Weights of a small GPT-style language model, trained from scratch on English Wikipedia: width 320, 503M tokens.
MLP neurons of a small language model. Each row is named by its layer, matrix (up: input weights; down: output weights) and neuron, and shows model dimensions 96-159. Each number is 128 + 24 x the weight over its row's rms, rounded and kept within 0 to 255.
After each neuron's rows is what it responds to, as a language model described it from the Wikipedia text at the highest values.

L5.up879 [120 148 152 111 105 115 116 131 122 123 154 126 145 126 127 119 115 181 115 102 161 118 141 148 132 137  93 140 121 144 135 141  94 148 124  93  70 134 100 130 129 112 103 118 128 111 118 141 129 128 130 116 123 134 115 119 125 139 120 133 140 129 143  80]
L5.down879 [117 133 157  94 124 112 122 130  97 138 132 181 156 157 127  92 114 137 100  87 136 129 101 113 148 138 117  78 115 103 119 158 136 118 146 142 144 127 104 144 141 128 122  80 136 112 119  94 154 167 129 122 115 125  96 123 133 123 126 150 193 157 131 134]
Clause-linking connectives

L4.up138 [137 151  94 141 124  89  98 111 107 120 114 145 154 112 128 145 123 145 108 180 112 109 110 158 102 107 124 125 115  69 140 140 128  99 154 136 113 131 134  90 122 153 154 133 150 158 141 151 102 157 153 143 129 108 150  92 122 114 129 112 118 146 141  91]
L4.down138 [133 167 133 104 136 101 108 124 103 129 138 100  85 127 117 143  92 150 130 144 122 140 149  94 128 115 133 160 152  92 147  93 126 124 136 123 128 137  95 119 129 149 145 121 132 184 133 104  70 125 117  89 128 109 126 153 164  98 121 124 117 128 134  97]
Opening quote marks

L5.up867 [147 158  91 111 129 112 127  95 109  87 111 115 142 152 134 110  99 121 156 116 127 126 103 124 157 147 175 115  78 146 176 151  98 108 105 113 145 123 127 152 125 132 133 106 148 103  86 149 140 142 131 167 143 105 115 154 140 141 109 130 121  84 128 115]
L5.down867 [129 119 125 136 118 161 135 130 157 127 167 113 137 126 134 165 133  82 115  85 153 131 139 158 134 144 103 151 189 132 123 143 144 118 175 141 183 150 101  93 157 153 127 131 164 106 111 175  97 142 125  92 136 133 127 118 127 105 135 113 148 149 144 109]
Table pipes, word-start fragments

L5.up1214 [141 137  82 180 115 131 121 143 133 146 109 152 102 121 100 137 157 109 138  69  94 149 100 164 111 111 122 150 115 154 121  76 147 106 116 121 178 118 121 128 112 114 142 131 173  68 140 140 119 149 139 143 101 140 142 148  86 188 148 144 127 159 152 149]
L5.down1214 [179 115 140  74 139 101  66 102 168  90 119 103 101  85 122 134 147 111 124 130 132 107 110 137 129 165 119 110 160 170 159 108 131 138 114 129 111 110 145 129 151 128 112 113 134 139 123 140 134 145 106 112 112  99 161  75 111 174 122 122 159 128 116 154]
Mid-word subword fragments

L3.up1209 [165 141 131 126  69 143  91 123 153 141 185 118 120 148 144 156 136 158 153 127 133 124 155 161 120 141 111 112 111  72 153 124 159 141  87 132 114 185 118 128 107 128  84 109 131 147 117 139 100 134 164 101 123 145 124 120 133 148 140 123 140 103 127 150]
L3.down1209 [117 149 148 173 145  91 160 166 174 103 147  89 168 133 123  83 134 130 159 124 162 121 125 119 158 150 137 165 151 118 142  94 131 116 119 100 143 143 135 166  91 157 139 124 135 116 125  80  91 125 163 151 142 115 146 124  79 130 126 116  95 144 126 126]
Mid-word subword pieces

L3.up1153 [127 102 145 174 149 136 146 136 101 108 138 155  62 115 152 145 105 130 132 110 121 158 145 168 118 151 118 177 147 113 153  88 142 134 116 127 124 139 142 148 104 110 101 135 111 121 146 119 130 120 124 112 134  84 129 102 117 144 123 163 125 140 116  89]
L3.down1153 [124 156 121  98 110 123  68 126  92 115 119 119 133  93 146 168 151 122  96 106  91 163 158 131 133 136 163  87 146 132 114 111 124 116 127  73 168 107 130  88 119 103 118 117 149  84 139  75  97 142 110 131 136 171 123 135 133 105 129 133 132 145 124 121]
Mid-word subword fragments

L5.up654 [130 119 188 150 135 146  86 114 134 121 164 153 136 129 136 136 159 108 139 118 166 124 137  95  80  83 147 104 106 137 118  95 133 100 143 101 131 154 117 118 107 141 120 131  77 115  70 177 140 118 133 166 153 111 123 130 105 172 134 202 144 145 141 135]
L5.down654 [138 140 102 109 148 106 114 121 118 143  89 183  84 124  85  77 127 148 146 146 107 149 129 161 131 119 120  90 178 122 137 173 105  68 128 123  73 106 123 143 120 121 144 187 136 121 117 154  94 138 109 105 149 148 140 161  89 125 115  96 106 115 125 150]
Word-final subword pieces

L3.up1074 [ 99 139 118 137 135 100 106 153 169 146 141 143 139 152 118 139 160 107 187  94  88 142  86 113 118 140 120 115 124 149 102 133 143 101 110 115 138 112 126 136 124 120 136 123 136 148 140 150 166 112 108  96 130 130 147  82 130 109 184 140  87 169 126 148]
L3.down1074 [148 113 132 137 132 102 176 114 156 136 105 133 121  98 174 128 122 167 105 152 122 186 113 115 112  88 111 141 180 143 116  93 100 112 120 147 143  93 100 139 146 164 149 174 163 132  95 137 151 139 146 156 122 144 140 150  81 157  89 120  93 138 106 154]
Place-name word endings

L3.up1013 [103 105 124  80 132 130 105 153 126 116 106 156 156 113 134 129 137 162 150 145 135 133  96 114 151 115 127 105 122 111  92 160 136 102 110 104 148  96 130 128  66 149 137 142 126 106 153 109  92 153 133 119 147  90 103 129 142 131 118 139 155 150  86 117]
L3.down1013 [ 91 125 126  67 116  96 110 125 109 137 171 151 144 132 135 129  89 138 102 149 103  93 148 126 117 104 137 123 113 103 146 136  78 106 121 113 137  97 110  83 126 133 127 126 167 166 111 138 100 175 119  93 101 117 137 136 124 169 141 130 110 156 116 145]
Opening quotes and heading starts

L4.up4 [144 123 109 123 116  96 159 159 128 136 150 130 143 154 200 139 116 117 104 148 139 136 123 114 148 153 149 111 157 178 139 107  97 137 151 108 116 120 163 101 110 153 138 137 117  79 141 106 153 136 101 125 153 155  90 104 117  73 118 135 128 154 118 134]
L4.down4 [132 111 100 102 131 146  86  77 143 123 142 103  97 102  93 140 170 126 137 136  76 145 129 128  83 128 136 136 116 108 103 130 175 128 126 148 125 140 103 156  98 108 127 105 163 150 124 180 123 113 132 140  75 114 183 178 153 174 140 152 140 120 124 116]
Stats table labels

L4.up896 [ 72  82 148 106 118 175 135 154 110  96  80 161 176 110 146 107 148 146 113 135 104 119 144 124 122 135 138 100 139 136 153 118 146 153 138 138 103 146 135 116 114 109 166 134 153  95 119 153 119 132 106 124 149 116 111 107 104 142 133 208 132 125 128 116]
L4.down896 [148 147 137 165 157 132 135 113 154 108 125 138 155 125 125 165 173 134 141 133 129 112 167 137 140 142 129 126 140 136 148  94  91 156 135 143 130 150 128  78 112 151 111 115 116 172 149 121 129 144 111 141  48 162 140 154  77 141 107 114  70 135 118 132]
Word-final pieces in names

L3.up738 [120 117 118 158 143  91 108  80 117 125 165 160 181 119  91 141 121  97 101 100 115 123 105 110 123 160 122 133 133 150  90 135 158  77 146 142 105 132 127 122 112  79 131  97 157 109 139 122 103 127 151 133 147 150 119 143 124 156 129  96 160 136 163 160]
L3.down738 [131  95 137 119 103 132 143 158 102 156 108 110  91 146 163 103  98 148 111 147 117 168 114 153 121 153 130 111  90 114 133 174 142 150 148 141 123 175 125 119 128 143 150 107 145 119 134 136 121 132 134 118 105 144 116 133 174 143  88 112  87 160 121 109]
Clause-linking words

L4.up859 [121 131 144 114 153 110 101 140 103 145 133 137  84 119 129 125 109 109 110 153 112 153 162 135 112 148 141  72  95 124 141 159 134 177 130 103 127 107 130 101 133 128 118  96 110 120  78 129 179 147 116 122 108 123 108 142 143 126 132  82  94 138 137 119]
L4.down859 [ 87 173 123  80 156 152 132  84 100 149 164 107 152 123 130 100 156 145 137 143  82 151 131 147 140 162 113  78 148 108 118 140 100  84 102 128 171 160 103 160 110 109 123  98 162 105  90 156 139 128 160  85 104 110 188 129 113  79 111 145 110 136 128  92]
Clause-opening words

L3.up283 [104 100  90 123 120  86 151 126 148 128 107 127 124 134 117 170 116 120 137 127 111 134 135 117 148 126 127 131 125 152 143 103 128 133 158 125 116 138 134 120 122 105 102 158 134 127  89 134 148  91 170 126  84 154  71 121 128 174  74 139 128 133 114 112]
L3.down283 [132 148  93 110 133 164 121 118 149  82 165 118 116 186 132 162 131 120 126 113 137 179 115 122 136 133 121 154 129 125 133 159 134 118 120 119 122 191  84 110 112 103 141 106 146 113 114 144 102 100 148 102 170 115  73 154 105  75 110 107  90 167 138 171]
Mid-word fragments, table dashes

L5.up596 [116  98 150 118 127 125 143 153 149 132 114 108 139 155 132 123 136 158  99 100  89 106  66  98 142 110 122 132 131 144 156  69 142 114 132 136 127  95 156 101 145  95 146  99  86 148 126 139 127 143 118  93 109 147 172 121  89 150 154 103 163 125  64 102]
L5.down596 [128 107 113  93 118 122 148 137 109 116 124 110 128 120 130 150 153 179 136 149 138 151 123 158 111 152  90 150 150 161 130 129 146 105 125 164 131 150  85 116 127 123 153  76 140 104 147 131 131  92 148 161 129 142 120  92 104 118 160 108 146 136 142 112]
Table and measurement punctuation

L4.up987 [ 78 111 147 134 168 149  99 133 109 124 157 110 111 144 125 140  82  95 128 156 136 157  97 142 142 147 110  98 154 119 117 100 142 136  90 148 132 132 142  92  85  80 126 178 132 131 109 184 129  98 111 131 131  98 192 142 143 123 151 140 101 136 120 118]
L4.down987 [129 133 151 142 107 133 157 107  99 107 140 107 108 141 101  71 131 141 147 143 125 103  87 122 157 120 132 103 126 142 104 155 140 114 108 113 135 140  77  81 110 107  95 123 131 204 124 149 129 190 167 130  94 120 135 120 187 146 109 110 131 109 153 129]
Mid-word fragments, table dashes

L3.up925 [117 111 121 135 131 130 116  97 116 104 119  96 135 132 103 126 125  91  80 129 125 111 102 139 129 131 115 143 124  79 105 135 151 154 107 116 153 123  72  89 135 114 101 143 136 120 132 139 123 108 156 127 115  92 126 131 162 142 146 122  87 155 136 179]
L3.down925 [122 121 120 103 121 142 108 131  71  75 150  96 155 114 113 155 129 120 106  96 125  87  86 154 118  92 130 124 158 205 145 149 111 135 122  83 112  77 116 122 209 124 157 127 127 135 138 144  98 155 145 131 138 180 100 120 126 156 124 125  85 134 109 131]
Mid-word subword fragments

L5.up1087 [164 126 126 123 157  80  77  88 100 141 121 152 155 140  94 157 108 103 147  89 120 116 123 154 108 134 168 108 144 142 167 140  94 158 147 169 144 168 126 117 149 129 138  66 151 135 142 125  85 107 147 136  76 139 115 135 142  89 141 107  97 162  91 142]
L5.down1087 [158 144 109 112 144 150 107 124 112 138  93 130 171 130  98 139  63 132 129 116 163  70 131 116 162  67  92 107 131 157  99 102  94  70 140 100 145 121 160 149 148 168  96 161 157 104 162  95 104 153 121 124 126 139  93 130 156 147 149 119 106 137 127 123]
Openers and mid-word pieces

L5.up864 [123 125 132 136 129 143 140 140 142  78 155 128 147 152  91 134  93 163  72 120 182 140 112 144 135 118 110 109  84 132 169 114 128 141 108 101  90 122 102 130  79 143 137  86 107 108  84 140 121 173 159 111 111 124  97 134 125 127 148 129 108  79 147 127]
L5.down864 [149 142 150 144 128  93 133 163 131 121 128 132 165 167  64 157  78 136 124 140 122 106 142 103 146  95 149 116 144 128  97 122 135 156 118  82 154 171 105 128 109 139 102 138 157 177 141 118 131 160 105 150  95 130 139 147 142 123  93 102 153 160 121 141]
Mid-word pieces and possessives

L4.up496 [137 131 129 122 142 122  78 158 167 144 107 151 174 105 102 117 148 146 154 154 131 151  91 111 119  90 124 111 154 118  89  98 162 112 124 130 133  82 111 110 112 128 120 140 129 159 108 142 139  89 147 144 104  73 140 119  82 151 170 170 127 158 132 162]
L4.down496 [108 145 136 174 132 118 166 173 153 105 152 184 111 126 152 162 164 119 129 116 140 183 107 150 114 119 130 135 149 164 121 132 123  89  69 125 137 107 127 108 156 136 144 136 174 161 115  96 166 183 157 181 133 129 142 112 136 149 118 104 111 142 118 123]
Name-completing final pieces

L4.up1074 [123 121 120 137 151 112 118 110 133 133 105 155 110 121 125  87 124 137 118 114 137 122 174 123 107 129 138 134 152 143 137 134 136 148 135  86 180 167 119 155 121 116 122 139 137 122  87 124 117 103 158 145 115 162 123 124 143 126  81 151 121 171 183 139]
L4.down1074 [147  77  93 122  87 167 127 107 150 105  94  91 147 115 129 161 166 134 124 138 124 149 146 131 156 107 153  86 124  86 114 116 118 135 136 155 101 130 154  99 142  95 162 121  92 141 134 100 136  87 147 144 217 106 119  95 105 107  89  86 117 126 137 122]
Word-start "rest" and verb stems

L4.up941 [141 113 151 104 104 128  90 123  96 109 149 144  94 178 110 159 120 146 124 104 155 167 111 153 106 125 137 142 130 105 158 106  83  96  87 136 139 105 145 136 102 115 144 103 121 145 100 123 121 153 162 157 107 120  98 150 101 146 138 131 171 115 134 132]
L4.down941 [156 133 139 192 140 124 178 142 165 112 128 127 124 102 143 111 153 134 139 115 123 144  96 124 125 105 108 153 139 134 119 120 121  95 131 135 168  83 148 149  74  99  87 114  93 120 167 106 127 135 135 127 121 124 138 115 118  88 128 143 146  99 119 135]
Mid-word name syllables

L5.up73 [ 86 105 114 134 133 128 148 196 108 101 122 109 183  87 158 118 125 134  97 114 140  97 135 143 117  92 134 145 123  80 131  76 168 121 109 152 135 113 102 131 144 131 124 101 165 158 157 147 130  89 122 149 132 162 108  81 170 161 114  93 139 100 141 147]
L5.down73 [168 100  97 142 139 146 126 128 136 141 137 170 150 117 107 114 139 112 177 163 142 113 170  92 151 132 135 192 117 120 116 134 108 139 156 138 139 133  92 111 141 116 129 172 114 104 116 118 105 119 134  89 169 114 156 143 138 117  87 165 114 143 128 158]
Word-initial verb fragments